config.yaml
norm: "layernorm"
attn_scale: 0.125
init_std_o: 0.00455
doc_mask: true
MLP neurons of a small language model. Each row is named by its layer, matrix (up: input weights) and neuron, and shows model dimensions 0-127. Each number is 128 + 24 x the weight over its row's rms, rounded and kept within 0 to 255. Numbers have three digits each.
After each neuron's rows is what it responds to, as a language model described it from the Wikipedia text at the highest values.

L5.up1392:147128086114121108125159167170111111101129129138100109115126110137132113163110132153107113110134142114090101111161115125113125119113122134111132131103137139114126141136105107122163110212105149097115140097107105162085131127118127098157138124071144150111112136136163109086111077178108154129136176141120087136156145086116121125150104125107111146140113169131125101100096109147124147147138
Description: Short mid-word fragments that continue a split word after a syllable ending in r, like car|ry, gover|n|ment, Ber|lin, con|st|itution.

L2.up1042:124123115118156163119163183129089140179081116143097134117099139122153137163180143110145146151111124178142090135140101142146169126096149128110159106140132136136165143097130123128081080131178161102134148131146155137077122107157104140131131134126135141147155127160180139098103128129122162147125167094136121107102168125155134095137106134133128110144142127131169118140126150066113115127080
Description: Strongest on the capitalized word National inside institution or place names (National Park, National Cancer Institute, African National Congress); weaker on periods, colons, State, and word-start pieces like comp or con.

L2.up1360:082172135088132168130094109146128153146102093148139095123098134111169110119132158152100099125113132117145153131092133139126090144104150130143107094139146137143114093105112138115115137159173115121145161123141157170169131127120161154053124122164108143120145096108151109172162076153124105089133143128114151107113168123133131164145104133098165127118137141166152106127167136098059148133116
Description: Line breaks right after a "= Title =" article heading or at section starts (==), plus dashes in date or score ranges like 1906 – 1996.

L4.up524:152135121180130136167161125147089124133160128180119112151109157119085128096124181143143180088171139132134120098134134145097131160121133153109124129128139106170139105146125153138117139142136086093166124110176081083097115155146090124105142114111110137116150154155144145146146152103099078149099125131132166096132145148140140143184130133161123118118099115124138101126136143090152143128085
Description: Determiners (the, a, its, their) after short prepositions like in, of, to, and second word pieces inside names such as Ch-ic-ago, O'-Neal, S-ho-oting.

L2.up403:126148099117107163206131137101122156130167124099147129121126128148143068088151139161137080122158108121156068107117094139077147127165083130122153100107097122166151081141160138119172129153144145084095119116133112093078102131102132099166134120136117132116131155135146169143122126107142166134114178082108082136129166142089157180130126140118138112148126157170090129100133115118153143111133
Description: The word " the" in any running Wikipedia prose, mostly after prepositions or commas (In the, of the), plus "the" opening they, then, theologian.

L2.up94:083127149145140132115163162159099151123161131148149103150086130079134092131144118149119149140134163174136166174116112164095120128152115094190148145116142112099140156142149127124119085118168147128143134119110110150108103109143115121119138130136128148114125112160068126164157128119075114112081162128124145117117129105157134161171079137144109146170120150137104122135092136128125161181097
Description: Periods, occasionally ? or closing quotes, ending declarative sentences in Wikipedia prose, e.g. "largest insurance broker worldwide.", "Society of Antiquaries of London.", "Province of Brandenburg in 1815."

L5.up134:132134147124164149152162094144122146113136128126107141089134125148107129114148129164122089101114092109139138115068130151132138120104122127094126087120142137159125094152118137187150129116149140106061157110137089148138115118104175122138172084101129132145128122135136134143111094134147142131101093096124082114165128157148146156143103151085106101115152113128151145109107116098142167132102
Description: The first token or word piece right after was, is, were or are, often a split word like in(creased), part(icularly), or the, not, more.

L5.up335:101116132097115138107172088172162128132144137143081149091155137098141110123130186164149139096110121130119105113149120153117170098128114156075110073137147129111154155135143167129131097148157148106072140133139146185129145104133111151109085144126106128048138128167160159092130138110116116152183154125124130144125132129146130167120141144175153133127159095164134124096118132073126130141072
Description: Suffixes like -ed, -s, -ing completing a verb stem in biographies, as in appear-ed, work-ed, particip-ated, compet-ed, also Vot-es.

L4.up36:166136159134146146171111098148128157142150157167196115093135178132128148149130145118100123125130129173151077116145129127133114116110152143137159140135126136190094125183110102105124162124111134147116125113142150100134128118138134163115123147110140135107135128111116162108084092089105092106108144162152181120128105142121116140123099122128127110104166072130127104102083114157161118168105
Description: Word-piece fragments that continue a word split after a short first piece, like re-ally, us-ually, original-ly, re-ach and Al-ex, plus small words after was/is/in (not, one, being, both).

L2.up1075:092119089061107154130133141114141164200119105121111096105139153125113151113152104097123108137102163135152151131127142124119135128095154184119148119142169149146151123118118092111125131117157105135147137134161125173115144088110110122128142142138182142094093155133131096111118103107147083081046142115151106160152130125156149137130105127124118125110173136129136155126123123074112115161144
Description: Count words and quantifiers before a noun, like two years, five people, various awards, plus mid-word pieces such as fe in Professor and tern in International.

L4.up1368:109134083119114100124103123164156164148123122166120151149149128126144157118169140098119118125158093145114136120133087166117121113113134134068138104132124135137100138153181142133142094150144103125129140120152159139133144091109092128127128127121107147124140099140188111125114072107123161133144143132098081146130140119143113138114136134160095132102113114091127125094142100131149116139102
Description: Suffix pieces that finish a word split across tokens, mostly -s after a verb or noun stem (appear-s, feature-s, result-s), also -re after st (streak, stretching) and -ing, -ance.

L5.up470:112141120114145144174125146136112105113122123102143135118104144137106118101134074106074175102111172188144115104176180112110162144108135157165110137088181116126127098148122174111140109143142153099151125079148119158142125169139167097115123085140132149159104131128095122137128104145152081109113137097155136085128120135071070119104073135107109098110144158113092122080118173123123112158128
Description: Short word pieces in the middle of a word split into several tokens, often after prefixes like De, In, re, as in De-b-ruge, In-co-gnito, Exhi-b-ition.

L5.up284:109100136090126182134130142136133127120138154136116142096123109088131103117102125132127107119110126180147170082115126120148115129137142133131129071127106150136137124129125139162096135110164151100131138086093117171099140150106137115110135130092175123099112166138168127087121122157119146130111111127174120113117157083150083134157148162135167093143094146138119159110110136106087102117150
Description: Final digit chunks of multi-digit numbers, mostly after a decimal point, as in 30.4%, 72.69%, 5.28 ERA, in stats tables and census text.

L4.up1438:121147125117092187174133184101141106113127098155142101107124146084110134096118115143135115112172123135136130110128153138153132143100096218141138159160133132124172154139167130162118129174133109096109144119097126112126129124164096115091146109140150121141137098088126132107156167129104128122106180139150091098155096136131156153143125144155117154173107104157123093086159105123112124132134
Description: Middle word-piece of a capitalized name or title split into several tokens, e.g. Ber-ke-ley, Con-tin-ental, St-range-r, MacDer-mon-t.

L2.up197:137123129084108152133077145087152127153096150158122163135082144086130083078107169142065133116120153138129111128147130115112101166144076098122142096106083137108104139177128152174119116113149146110155135120126144118130129112131118130120126089051134127172113128167149106163131165177135154141148114126151122138084111123097137196123111135122127128098120123143152129119126126162100084109095
Description: Final digits of decimal or score numbers in dense numeric tables and lists, usually right after a decimal point, plus cell separators and semicolons.

L5.up1448:105123104106149119190151091108125102136128111153156103095160175136137125086145116132116130174088136136135152076147146123104143100143119166118140146099126135109107047145137079133141144131127151075101104119137109124155111133109143106118102086130140165135078116121137151116111143157132138150146122112175113151153149135130121127115135129125118158125090137119167103136127127126111138124114
Description: Second pieces of split words and numbers, chiefly ur in E-ur-ope and year endings like 20-16, 19-39; also list or table row numbers after a line break or pipe.

L4.up432:116121114063157173124107139116146136107110126140150141120133142134138116113123123143106110083070123142149142100144118124135123160131052116098175115159100139119107181114140148140138122120137111126122118123123113070162137113128100106147139121072173146130163119112119150101081160124139161130122112164153122155112146100137145131131171140166115120112136107129154119093106161091101103138087
Description: Fractional digits right after a decimal point in statistics (26.0, 2.3 billion, 6.9/10), plus % signs and quantifiers like all, most, a.

L2.up1082:080123106143092132178168116115155159133125095170107146127104120141135117145159168125109121143178155179122082112111155118125132133130121185102153081100115104110119094113134169189107163168141126101148138114165133124156127116152109157140126111137104121104102079114117108135106115138118143149146140120158114159135122103116137117124163134137102129081111146151128109097131118071144120126098
Description: Subword pieces like -ton, -as, -an that finish multi-token place names and surnames, such as Southampton, Kansas, Bolton, mostly in tables, lists and rosters; sometimes mid-word pieces like Es-ton-ia or incre-as-ed.

L5.up1043:142089129119146154100150169144127104140113112113127094130139145149141053123126145117141115139131128138096116112147121145149079122135164135068136146148096111133155142131131117165178119156136122134113124112108074064070137091158126140132055144123135125156161067176143158106124097092110134148133129118125163099157142123138134103149135156104121129100101112115120122157148139120103120108117
Description: The token right after a multi-word proper name or noun compound ends, often a bare space or next word-piece, e.g. Railway→line, Agency→;, Reserves→‡.

L5.up1245:075128168076081163102113083139109152143156144121132164101094142117147080127132137138117102140160127119122127125116069147109124095160153129119148119122121111203117132107125119120142097137183111153153125118175143153110140137129127163141116153136193155096110151137180170137111111134148121109125124084125112121141104101140102122119147137115137069113134150171092175142128153141128071156117
Description: Word-final -s/-ed/-n completing split verb stems (appear-ed, appear-s, continu-ed, show-n), plus stray spaces and table pipes, and pieces inside Latin species names.

L2.up1354:152135162130087185133129148167115102193094151107110143111139102142179103149166120130113122139163155102120071132143153133092122129119141127133101114123109159132114096148106149106123118179157114076107163121129098098113108133148167147135136060089109128120091159091144145094131178099119079166118120123154158091126150110117132127159117123130146122159120162170081133133144116135140125080104
Description: Fires on word-internal pieces such as cle and pe (Vehicle, Uncle, Circle, woodpecker, Type), and on " and" joining names or nouns in lists and titles.

L2.up286:143143104157145135123190126108110147124149125116149154141120150125141171159218112125127145149155121136104117071168105136130121154126173157143080106162139136140097076176097134142110129142128100135137149113113122123153138126143132105125128119123160148086141106092121151125145128087089120099097135119135111107156133143117128130119165124092182136148162122140093142114109152087139182132119
Description: A standalone "s" token split out mid-word, after a short prefix piece, often in infobox or table text: De-s-tinations, Con-s-ervation, Di-s-cipline.

L4.up1472:116158091140110122132117120086108141183154150115103127157088112105140108147083136086093132125101119131158135144112107123069122162115157120111134115114117130107086093123178138113136102141126119107133110115153117145138105115159113098133163142103148125135103133125123116137135145084100130141090126151174131106111142131104121128135083136092143104109152118117114104139138134141109091125159
Description: Short second fragments of words split after a brief opening piece, such as lo+ver, lo+se, tr+e(atment), se+x, agre+e(ment), in varied prose.

L4.up162:126131180129147166144163114155102159139092191137176139129114136134142158140140120120092100109160191111107131137140147123112143166129137127156174149088156126124142094102118123124163096162086133105123113121149114100148135129132187172109149091139121136108087145179093134100154136164157069158119116117139116139120148154088117130130103126132119129129182132100092145147100164153118132149137
Description: Short word-piece fragments in the middle of a word split across tokens, mostly consonants like b, z and t or endings like ant, as in demo-b-ilization, La-b-el, inf-ant.

L5.up1493:129173108112140148125117069108131119143118147157141088112098134108115144092112103145120156150102178092095124116144091107119141132101130150127150070126140084142131128140132100163118142135119137125126165115102131109159165123197100114117108142107131130127169115082154133097122126129152103155134129108153143133145100139109129118109124117148124127115122114166092138128179132124141141143115
Description: First token after an opening parenthesis or comma that starts an aside, such as born, also known, dates, in, although.

L5.up1109:168130180145148097131145110117100152140138121108160158074123166110137131119133159135137116137113165147104130156147075187121108174087083133120124112098137135121106098146115145147105104089166145095137130114088106116147141136127128110160123105128124145148117169127132110115115105115139137136121139135142130116157149100087080158104129137093150126137144190105093164167159154109130104110133
Description: Word-final or middle subword pieces that finish a word already split into fragments, such as unawa-re, nomin-ation, establish-ment, favo-ri-te, vo-ic-ed.

L2.up307:143145176128147141116107168124168134146159105108149096120118129123136160139171124148118106127125113090137137093181088144113156139140120137153103109109122154143160114157125103151151091155128099118131143118123099104128139117146144138125149134116167129132152054119148133060121148147139172096126133135139087050169110081107173099099127137099130130118107127128165088128145143134143149151129
Description: Commas and opening parentheses right after a proper name or noun phrase, mostly at the start of a Wikipedia article, such as Li Fei ( and Christine Gosden ),.

L4.up1056:083190147113120178110115115160128158149126139110127133118136165147092122095070141083116120140129173121118145156146140132139142124082156119115143140138110149113106140100145100101142113145141126124172159121143133118121158098127139126129115143147169148088140129104155126154139128119144140147116143109143136136115117136144119145137133142140134108113124158125146151150117102088117119117108
Description: Mid-word pieces after an initial p- (path, pushed, paternal, purchased), plus bare spaces, newlines and dashes in list or heading breaks.

L4.up701:135144169106088147175144169167152148141105179147138118130111138093104105152104161104108143111098177122089144134107094134133139138118167131136132130106206177139111105151087147072112164129138127136129103114115182134122127110122103137064123101109169125096100130139099126113174168137099114131118132110134115138134190088145110119149124143112154094111115093102129091140098117137137165144100
Description: Fires on a short subword piece that ends a word split after a consonant-led fragment, such as sche-me, temp-les, Georg-ia, and on periods after abbreviations like Op.

L4.up382:119148144156152119145136137141124154148146173116153146135103120133087158119106125125128147123123182148114126093126137142138167093102164181092119125140122167148114086205148116138142059143142132089110134106158120144135095168177146081134148106134140141119160152081136144109089103139119121129098129123146070124187135148126127133099124135141170109157105134129082139126158110103169157119133
Description: Second word-piece or first token at the start of a new line or table cell, often "s" as in Re|s|ult, Re|s|idents, vote|s, or October.

L4.up368:075123118097139155132144123107139119111125113128159164144108173102138084124112111082118135104112098139156147121123161131140169121163140191133151133141127125094121108142156145143126138147150123123124094125173114091117076112103129123162126135089126132113176119107150103099129121139147140133113122089133162124122136121130133170118162166141127104105135090121161133136144170086124119153108
Description: First token of the word after a modifier or noun phrase: truncated noun starts (ch-arge, tri-be, Je-ws) or clause links (by, who, when).

L2.up1268:118177149132144090163144110105131148139098084167122141113134174111129143089136140102151143122126131165167072147116090148107098148119104180149130146078115072140137121186180140139106141104109115132139118132179113103152166118150088056180131088182112124164148151147121132134144078139126107115092144127139121156146141145111114178133121124104154122103114132156097128087138130152138125164186
Description: Relative who after a comma and person-referring pronouns (he, she, her) in biographies and plots, plus look-alike word pieces (whole, whose, beautiful).

L5.up1050:147140125144113131119119111109131115122155143173143156107126140135135134114119158126162151119105155174129138125073143160059127118129119144110126134140162131150074062170121118118099122114116111088146127098135126121146095161180106113152144094142155157074097126142131137134105129143119108127134147117132160114085094091139126157146149144117119125103126112109125141129143137113124130132142
Description: Second pieces of words split after a short start, mostly after "be" (be-hind, be-com-ing, be-li-ef, be-half), plus the/their following a preposition or verb (won their, during the).

L4.up713:156128114147140153155154194142083103148129120127160146115137172131151053126179146147128167123114152154174118115121093150122162090108156139139139086138118115127150100121126141119169100148142130104079134121073122113148132122148165128140086144107159143164149110167156125096123146096108124142106186108117104092132221114143103127139148136137096120118140142150090146130107167137109141142120
Description: First piece of the generic word after a name in multiword proper nouns, e.g. Bostock Road, Powązki Cemetery, Lawrence Berkeley National, Naval Air.

L5.up1105:124159123112125152134117168127107140156122141168097164118091145101118123132091131155129132120130153162094146069123108118107170160100127151109128150105157084136143134131101146115140134128120156095134123130149089118079075085196121144129116124122117116108109153093151102085179191179109134140114132124101144155098121116146101149165139140162134138089124118127078102144095114144127144145110
Description: Word pieces continuing a word after an awkward split, such as sp-a-ceship, desp-ite, sign-if-icance, Succe-ed-ed, plus the hyphen in Vice-Admiral.

L2.up1085:077128191120114136133149112151137140164134128177141142128123135122109117145162106123152120132109144112149110153136115116115131151137107123116154106171148136161114120179129136131074105124117130127140136103119116113156138112152166078134133120102134136061176122142101117125139122085127129128101114167117116136142145135114107134145127125146068112121117158106108151123104167119038107162123
Description: Suffix tokens that end a word split into pieces, mostly adverb -ly (approximately, successfully, originally), plus plural -s/-es/-ies and stray also.

L5.up784:063102115100152185122153102114118135132159140111120150111147175125139074144167114087167146110139115173132114147118087125151098132125112173148159123165146128134182149131161116136160146138095134101112181105106109121106106098139170117144122137097149123132140120153106142124133103136129118167130127092128111124162143110130116134205102155146130124095137123160106126105104157142093142135115
Description: Short pronoun or function-word tokens, strongest when they begin a longer word (his in historic/historian, who in whole, It in Italian); also ordinary his, that, who, some.